Part of a small language model's weights: vocabulary 720.
MLP neurons of a small language model. Each row is named by its layer, matrix (up: input weights; down: output weights) and neuron, and shows model dimensions 0-159. Each number is 500 + 25 x the weight over its row's rms, rounded and kept within 0 to 999. Numbers have three digits each.
After each neuron's rows, "fires on" lists the tokens most often at its 100 highest values on Wikipedia text that the model never trained on.

L5.up514:472528508520535488504495499460525533479544519481547509519505477502462505490471504510535523521462527484523496533482510491500486496491515492482545476465502529455484506493554507505521476438502466496522572524519485482490445490480499528479498505485464479487495475532536485522440520506461488518480545482523497509514521493514537518513482468444492469494464499475528458506485487478534521490513485508503489478495520489500533517534464503512487544522504496524431506466483547520508506506505514
L5.down514:501467530522508513487489463540527505500531460526459514479495502488525551505530492469481464496491518517498498512484500492548521488530454503509510493483522476505494533471482534501500462550493484504507479515504512517533534489487506448505466456501550503466511497467494530487559499474462550502526483443484452500493513539498530494492509479544500479465505462505469495559500505548515486475529482520471452514532541522498499539500493532497506531483477494517496478489488470468491502510471531
fires on: "ol", "or", "n", "an", "el", "ial "

L5.up603:512527501525496480462461481470459453504456533486529527482518502492465513451496539474511443551514532494523484515506539477530514525480513510509491532465529513512482468519528523485512511471505443523515489544541474479501539449477466510496544484504550476489498541487523472536493483454511464498507490496509502510490472512502548482499551500474465464467522522458492495526513492548493504499477512511515515505504452492493493493511505474503520470495499559519491471516508513501509481519509503
L5.down603:483534518523533529497497451507495484507479493469495487537487491493538530541520513502536467517511467468489472557545516516511494507493499461494469495515499506528478490535483499447498474470474485483506468421518533513482470503481525515501530511497465508551497509483474504437476494515512450504545512502498505506451506490470505497491523566500529498537511493514502481506502486453511491522535493540488493501521493459485526488509528494486505463476496521561501482482528537473531465491534511
fires on: "f", "L", "al", "M", "e", "t"

L5.up40:549532511519523465477511451499498428449478498490508470496528493517511553523498498472501488500511508511514506487508499482502471494479495562480459564503552514501473450501528544498488514481525508505515537509508494498498512480458479489519508453538506458491515504497503495540549491473486502491493550523468525487492518464502518475516484483495491528511488447479562492474510485458491468466496520440516512496526492501499496492548462480490523516507511494491497485535496516494537464516494526
L5.down40:567513509471519475513488513522523536482466482456517524504522502508480489535510470505485459506548499478495495511497489511446517483507467523517546524514450519468491518495464464583523512481516524515479506527460532526477527493508506465484497478519494512476484505504473466468493459516504510479493491475493519515541516512445518538521541469517528486490506512480447518524527492524505505517486496470513427509463464482523525480510496490509504511507499491498501472509443482492487543514506536
fires on: "| ", ". "

L5.up573:512541520454472458478489455461504451501523527497482512464483467488526490527490516466511554505442470504526503480474501494505509487513503497525477498529511516473483488493528495511511480473476486504549511519523478508520476462467503531546532503510519489428496484556512497502491518491478512485469508479500490548519493518543529521500497484438489499522476502498514527489533510526497468491518483494489473512503474517463523447503473520470466507519508487593499514491475486484490523499535479
L5.down573:468505517499492487511504560520483481516501501487503524524478516493484523532525510498495453493544505459489448467537507540501478485473521496488479550486498504507512469487479524452446491545523509491444544506531459501487517474517468512487478483509507491497483522502517488480473450504505468553518526483486507504492519536466496503515502482526506527483485492499476439499485513519497516446541462520474484489500487485521519484505508503506506525512498516527518507566498487516526440542467568
fires on: "th ", "ld ", "m ", "k ", "d ", "er "

L5.up493:491532494499523540539532418461467506508500553500526510531460479473516490497486505510474459502489519511465505515461491498555518494437514502519474502460552503483476507509501501514447504497499475492489527492488472479517519503478501537508522493477486507513529523514510511489479526517473522508504523502522475480504520458485517529478507481493485474493498439407516483491490528489472452478514565475502497463503457526525521521486505501513505510505509498496506490537484496538530498488467518
L5.down493:473528467471515493471519488488468502489532461505477497529455535494470467559505486515497481468478523500515476464519516476516513490505495507543513455516515495507483496460484530506505482476507534428508500519470513508502512505562542518486519514495499497489488526500455499519527445475491487508573505431471528512491520483511513504518503516513476537530480471474526512508530498485503464530552506472493476501504512524527493541509518492500493460477483449476523533517463536510486503533478514
fires on: "ol", "fin", "el", "200", "ed"

L5.up338:471498513523466519471425508478461482440512521500502499494534524455457519480516496469472517545482495492503506531519517510496517518487489480498533501463497523494505493499508524503510492508489519528516490561494463478498509512502468472529497516541495503459451522476434502502503498527500478422512522482524491486552523523508499481494521534464477481470518526503510466472486522499508516483502523474489515511504485492460581537542471483527527494473487514519513486455500518504499513525531493
L5.down338:509456497517465533499559473477484485504506447530536441524474517505566497492480575509506495500528548490488505500508514508493505510496526517510509474464464477519519503487510488437468504475548497481490470478520491498474511500496513505514503536447438472504528485519504483520487529499500461539485519540516485487532501545511497554468495465511500526523506457499492522486505454508502497492531515541534489507519523496493516497494546501494505496493497496494521485477511494442494445488492506
fires on: "P", "po", "pe", "p"

L5.up207:527540474472453494487520480504510515489511489490507505527449443543545471522508547484501498512440498531499557482518524497526521480501486482511512536458504471493462464516494502510460488479476507512483491521464507465564513507544431529513506535533492477497504540468555508496475507540488480498458497484549500508514475507491517500485504493485458461486482479499560475485502498480488508519473524504474496517483497485448537495490499478499490500534491496515480492511522496540519504471499482
L5.down207:528490490481556524514511545488509541504461459499463531470521506491504481497560473504521488533490485474455495524519503514487509464506478493507464491480477515473554529491527512486515489471453515511476459456478485482510501486500462489518474521494497537494521518453514523480518478570486509521495501489474534515525488552478465472436524512485479518474494497488534518495511521512484550516499562459534515468505558492494465487484498517509472508475486519485487498482509529469501492500510517
fires on: "af", "s", "le", "ter ", "pre", "e "

L5.up447:501492517507493479494526500487466445471515550499476493411550502470480542522495500506474491524525501500495499512489513491490492492470573514511448504506507491508508461500487510503495499493479505535514530534510481499517478500501461503512536508539523428510441519531473464534491540478466538494535513493534505519497507482489485499463506540504458537464483505494485469517515486517477526461516501477556512478529520512479488490482484527507484528486476498505469464541487476506499538494482477
L5.down447:484510506517473499530478548516508512507467513497499530498533535520535478505509514499467490531478493494464508492488458482477483464509492489491476498526532517522472475502530496505478471436511520499518483500497492512515543518510507468493517490459478521515476494509484483509479497523507564479501524565509516508492547536517479503494523431474460521526495515483522508527503506478518516473493472455484495476513491469540443572476503503560470460511459492523499526491507503483510504458439508
fires on: "B", "C", "P"

L5.up170:462509488464491464465427493486458444443502470485497518496527543525457509486498493533518489503512431489502491540478513481501472471490527499505546499496515532502499475513526473518460477494493497540498533526517489514554540490491485487548493461532545454513486497515482491495518516478532513452529505507493510466482511482503539510513475512473477461480510501529489475493485516480534510496505507495503506455499508495476511520503490454519479531519503521489487512514509509554494504523540561
L5.down170:461491506499514460487561437486483547538477485502480507511457509456523493522501528493535454534488478508497486466493491494509494487498531502538530493498462503498536489529498495504486497514476545527486523514492491495508539502534503488510474532480524506503520526507475497555485519512527498482458462454475528517516513489511542516479528492504497537510496562523491481443454514457528527501459519525483461487490531475453492508509477477515519463499482511469481452473506494541498489514465518
fires on: "p", "c"

L5.up89:515515487531486441488473487470528505482478527514521527511498466482454529443459532508501501509504511471488477496522453502498522531436482520506489511473517534470514481539511505489494480502520504496494492505489433490504493482501513493544536518467492530483477554507532478511521508487493521488521522441504508495505485491503503495500499520479503484500438512443566489503498455504537479448498511495536484504529499488511533514533512519444491498469514466539507495536513516536524484475529530
L5.down89:461482528538486496465520501486536519509515515486495441519481479483498525475505489508516518488464488518485536507478536523538500494504518492510496511508486511511527470513498503476474520468528461528491547463523499496484455508489508497481423469500474559568523493487469468503515519479479499479496486516517489505496464495485478489507489508468519515556549477513492542501507497519522523501484510531491522477485504470547549503470452551522507487494449528490525465502514452497558509506515519
fires on: ": ", "| ", "(", "is ", "a ", "aw"

L5.up557:512537515485479437485543522455474462493495523522451528497505480467491558483488533499523521514489491504488492488490505476489505472489513483473482524484468481470506467488507529502510458486478508468516492504500476456521482530531495495538478508523521493458471538510526450517513517527517479516524530477507510492488498523512493513558486501511415481464469554447504473500520526496503510489530480477498521547531471484464526515504488517516523492494497509553507483501471464543464497490522511
L5.down557:481470510497482527528527519494516512513549483498486516488518488502528510523470487481426524480539483546479483497480468480492481499493509469488446496519476506477473498516468477484510463514473478528486525492498505530506487527519515543495540496465500503537489465496511500484499494475532460533562504513507506464513532468512504459528498488549484466501493485541474502501537523477545484489509549460516520502483494504482550463520450549533506459538497487484467481441485493500499532496511495
fires on: "B", "u", "St", "at"

L5.up101:500532501473483489529494497483490448485528499507500521510525498453457515447468465508484522557514467504522494499510521466499521498470531508498479528513519547488494483523509477506465464502503472523500498455529513495526544466470478501537490537511507507479506504499497484529501564501523481477475539495528480462524541505477517478499496492520456495464510505497558492488470474478486493496570508501503466496559511477453539544533489479512507505502485480542486503486479446512485528473519506
L5.down101:492534497497486508492505495510529460477506491515481502465535528479522497510475504470567509478460550530423513490480475471509476509497462446491490499486526475495511528479477545444512521477544468497498536497498515532500502463516523498508480494530499466528495489471516506452494483518492519479504478471513443479508539539518520506497463494514500507486502467476523474510510518490494504522522522510556527485523514503492544523512484474512519450561501505521474510496522553501521476482483454
fires on: "B", "tr", "st", "(", "pl", "ser"

L5.up373:476559525495510498526491482509468503485524460526489461530483490524519498483480465517519499510509492517514542480501526523544496528447510471505497559514486529480519473507497521534497483452500499471494508502495499457495522513471499502555461526534494510528504499475487526502526518511522492528489496484489506504520454434524538506497465457452503521492498469473510458509482476463506521504494498510510456479524488470463525475519445498485478538488523483524492499487464455535525540458489545
L5.down373:503505527482470493482524534503540485477497526508554499449487452497475529462478507511497510479484506518486491473507451531556461472510498497515501507499515499508485502463530489440457497510537511465520542499558511499533521464506514489515503502513479541503533471494554535500467512510472536530508521478518463458465485526506488528468512462495483483521482476521494493458526515531481524485527510498498515526477529462525538511507459469524456522456529508519516491469485506523504483524490471
fires on: "on", "b", "et", "Par", "ear", "ud"

L5.up431:506534513535456479483508477487454482481486533500493508482512460495526467458488506465502461517453506491496515492488506488513506519463476506557473494490517548446497509479485490510481485483468480511545528526517471486516500501482510498514495505474490518512501553489504478485499502503529502467518546499479560433473438510504462476499560524510481517550525507455504546507523486466474517514479509494504520498514474530479506530538497510517518512476512521482502464457482466544499525493518537
L5.down431:511501506467530496524481534535496504484526515492500509489518483510481519569483530499447501484498522509469458519470532483486471483530514492508489462498539489483459517512475542494525497514463465483485472464521515501482501521503493510511484524514455486532478483512526488484496480494563503560485453502521442557501487484545471520468513518538505480481537503495518520508457492511474516453522462491504498505497454507463493540498488520517499500491544493524463544524501540456501511476514473
fires on: "up", "ew ", "ri", "al ", "=="

L5.up598:510525492540498437501484490512496518453444524471518523517514478510503500486517519483504478518480455483488483467500533506476477479443537576497463555496476516456498491502542482505481514473519488475486522501522496485493487509511487519542512480463550525455524522475494488477481532502506489482456493485518489491519489465504481499511519505471468535525515486503514499517485473465488483545489529531547533504518489452495512577506519474523499503502519478482501515558510504519488504539494520
L5.down598:514504509489511505434499528480499464483496501502465548519495523542532480537521487467503473455469468551523477457543506486480492489477503519503526506493538487544432495525492501492506529512487474585507479488503479500499522497487503499480464479482481489549499534469522532497503478464520495543513514506507479515468521441500471518511487472498510494495488513478552533530506516500516472465486542473491506505528491493470527522501486498523493518510492483499484503529523540506542487456516448
fires on: "el", "ar", "r", "und", "u", "er"

L5.up329:492496489517503487427510503490505514502548496520504507500511498492472461488489520519512539506526500475493488498467522501551580487483558458536482501470479459512488476471488471517514461452473507487567497513515472493477489482514485484519494543496457522445508475508506469515462496506490478486504499497491493476535489458519519521508508527488510462509574549471497465524505535516480528484507538479480482519472500470479481464499524511521525504505538497508485506537508510484539476475488500
L5.down329:468502501500485496535526497484491503539468480470494497466486508530507519516504518458476516508512480510507496489467460494562518470497522510520511500521450497537493511500509510462492524499466526435501508523548507533519496501475524457466521493512486537478503488465566513523485507522457479531483506494506501512523486484525471497495486530518472499494535488505498477496444504519528525531460487514542521457454445496491526508493473542518508544513514522410518484503480498474474518482507476
fires on: "W", "w", "D", "n"

L5.up392:495505487525545486446539467458483504523545480486507494516545478490473499523494498474546508470491548471506482532504537495470495511492483498474491466495557472440470487505461538534499503507476478504478508537498500498491496487494509531520476430498495492522494518490554475454495506460498498539477500482532507552498529423508517509518531544485501478525473485485540467481485482499479480502529511512530505498491486471487486529518499518516495536493516502506514460474472510535488526466484494
L5.down392:539548482514518529490534513422503505494501472509477505506497498510534513501464521489491474516510480471497524491455527440459477491515499498558486520477501485446477528497456496494535498514521517547516461484478515505514454530509514474496524494503554493492499503524530508477493503483520498474559490537475468524501496507492461493485458498548474505536444520491518528521506489486518519515499515485502464510488527526492460492535561482488483449491512488488511511469500524516470520508500548
fires on: "ul", "l", "ol", "il"

L5.up93:544477512486487481471470492506511496520497497501508514490545503501522505484453457505542507514507511502486522535510508472516498446464506470556508489485488509522450482509557471515507469463485550480548530510482501517587473498513482518479539489525488472507532478514510536464485465480488430504520493475497505484494553491539516499469569562495520497516482499517526484532510476484490495477494495457508468486525483475511517497505498494511469487501481516503484510482501468492521474529492519
L5.down93:476498446548486501493493437469511497492520500481516492511512493473502443512501533519549513486532450524529490475535481547511495494481469513460503568504478485508487479540498521522504467529518505477501477451464519540482472496512529512537518458492505483480485500480496479517523494474485490497489498514519499494558456516497523518475469504516490527523477501492520520536478496523515485523504487510556517493485492426530496455522500528483534507491523541458534477479515473481501465509519503
fires on: "es", "ec", "tic", "0", "v", "c"

L5.up370:547520491474467496520513494460502480491513494505491542529519521477454487462485495544536505531512542491493516537513502520534471491495468527530506505461477488515538469479500484524497479484527515485500511528518475468503519508561481519539510477534478503488507571465455496490507488511499485527482504494503529455513534507507468490457518532485433476469514505490540503483453458494472494480528532461492522510515470498451509484510490498489522533484487569488492467516530477496502515505474480
L5.down370:493529466482525501506510527475518481514499475499474476530451466480472529504492522503485464547507505469512518491545502469436501560507492547498459514516485495508539492488535457474511488532503493464517509503492511493527476483524507495480525459471501499464470549537482489462473500475460485506506497459487529506525529467507520501512504527520542525522492529557508543506510469525511473506482495450515521463493445473549493519468515534536540487506519492499492484480506485481470507508468484
fires on: "el", "os", "st", "ind", "ann", "ap"

L5.up185:489494478470519466484505487492510486515488465467482472496495441491516527496484496520530507475469535517517502496481571499505517514496504524519461498496567529488477515490479515516526486527480496530494473524541525465499421546533476508493487488534496478500514510525540450447491488533490549471490487481529475539500478492499500511477486482426497512486471465482521487489499505505497513508508501494534529530524494459462480482494535496515489534512517497503480433533536496506511493493542482
L5.down185:506515498539524493513504542494488493491504471498523543469479512503515510487486467519519516519476500528500474475433501513512494512527487498534487465475494507485444522468485534486573504500483461519507452502452520471514477497506476444523522489523498538520549489492525505526496503477495510497477491507511503518520484483492472509497510530468491488469455540524495513494500468470485519515529513566515505553481508517478525482557557474487508530536506513506519501506477475502507456427520487
fires on: "l", "Al"

L5.up630:486475503516505473471508484499491465467534483490509503501527465492473475448510473511537522528482476467543490551499494508533468499501522534569493514442498526484529488499519492496514507478467497470525511509517448460542505510463494530504500503530494478467418509484505491522505478507512502468522538493540468487554466505515509517453547542474516460497503502495517521503518467479509483497476529520482472523497511505513520478525507479471528510522536492542477526536499480523522505467503524
L5.down630:483521493485526507507505495471535523504532508515494478492513528470493511485475486518516494503470469498475535525501523483450519470507551501480491473493505515515528469472508521336483488458529472494506501507475487527507490491500477530512513526529550510506481534503508545481521479507547525490501501472498458510527479500533479484475496491489528495495485503533541516506481488499450500523490515495521486499508474494489493503521464503517516537449511493528500465483526504494525520481513518
fires on: "-", "ab", "an ", "ec", "a ", "ial "

L5.up343:508517471520467487489506473513515462461500496484528489477527499500471480496515505486546496530540495511487519533466488497456499475476525495526455504524487510478449472513509481492469501483504462509522502556507487519569531503501522482512515501470535511504500523492560511538513499459500497490479559495492499514475513436532526518518539500508514527503507512463525485573456488542472455484493532492498513470504455450505502521523511478525517520472481519470483508510509522510545488467498501
L5.down343:494516475470487504529507489502472506561519483550475504456493527491505494538478480484482538514452507508502469476500460514511494513524516500451512472502483520487443498466487561481461507473507529575546493458487498535556491506533475467520494520517491535495530512498481527504476532467496502557485483491496488502466461518510511522497500461474559502504486492535522513501506506517509505504456498505509526492457493494521507514503503518459472508485462478480484493510476543536512502448517488
fires on: "'", "A", "a ", "-"

L5.up66:514511489500499477496469508482530460475469505504468504465500454498533532501527467508509497520497459525481518462512504497475459484462530489525458501536483497491489484515497540498477496490522454495475514485535508468529486519508452516557509501504524432499519541501538467517531490497479477461495496502575500531483537469510520538492537478473442534499485511469472488509516493516487472487517513492513508500540502471499527564507512527518504534507540499491475509512547491516464480534496513
L5.down66:505461507525508469529554523474507503515472500491513503466537468512470508525523518475499487468496511477498491479537493527474488472486505504482528518552510525535442530456531488515506481506534485555490501540496491513469506499515510497514471440483501506531484524500502508512503470490467508517525485507477516539423453469545540479488483466496493492518507506540507489538462481530507509489483485495522493434527503464496529486490500521516503495529482484462474510546508493472528495436484511
fires on: "m", "p", "'", "n", "d", "th"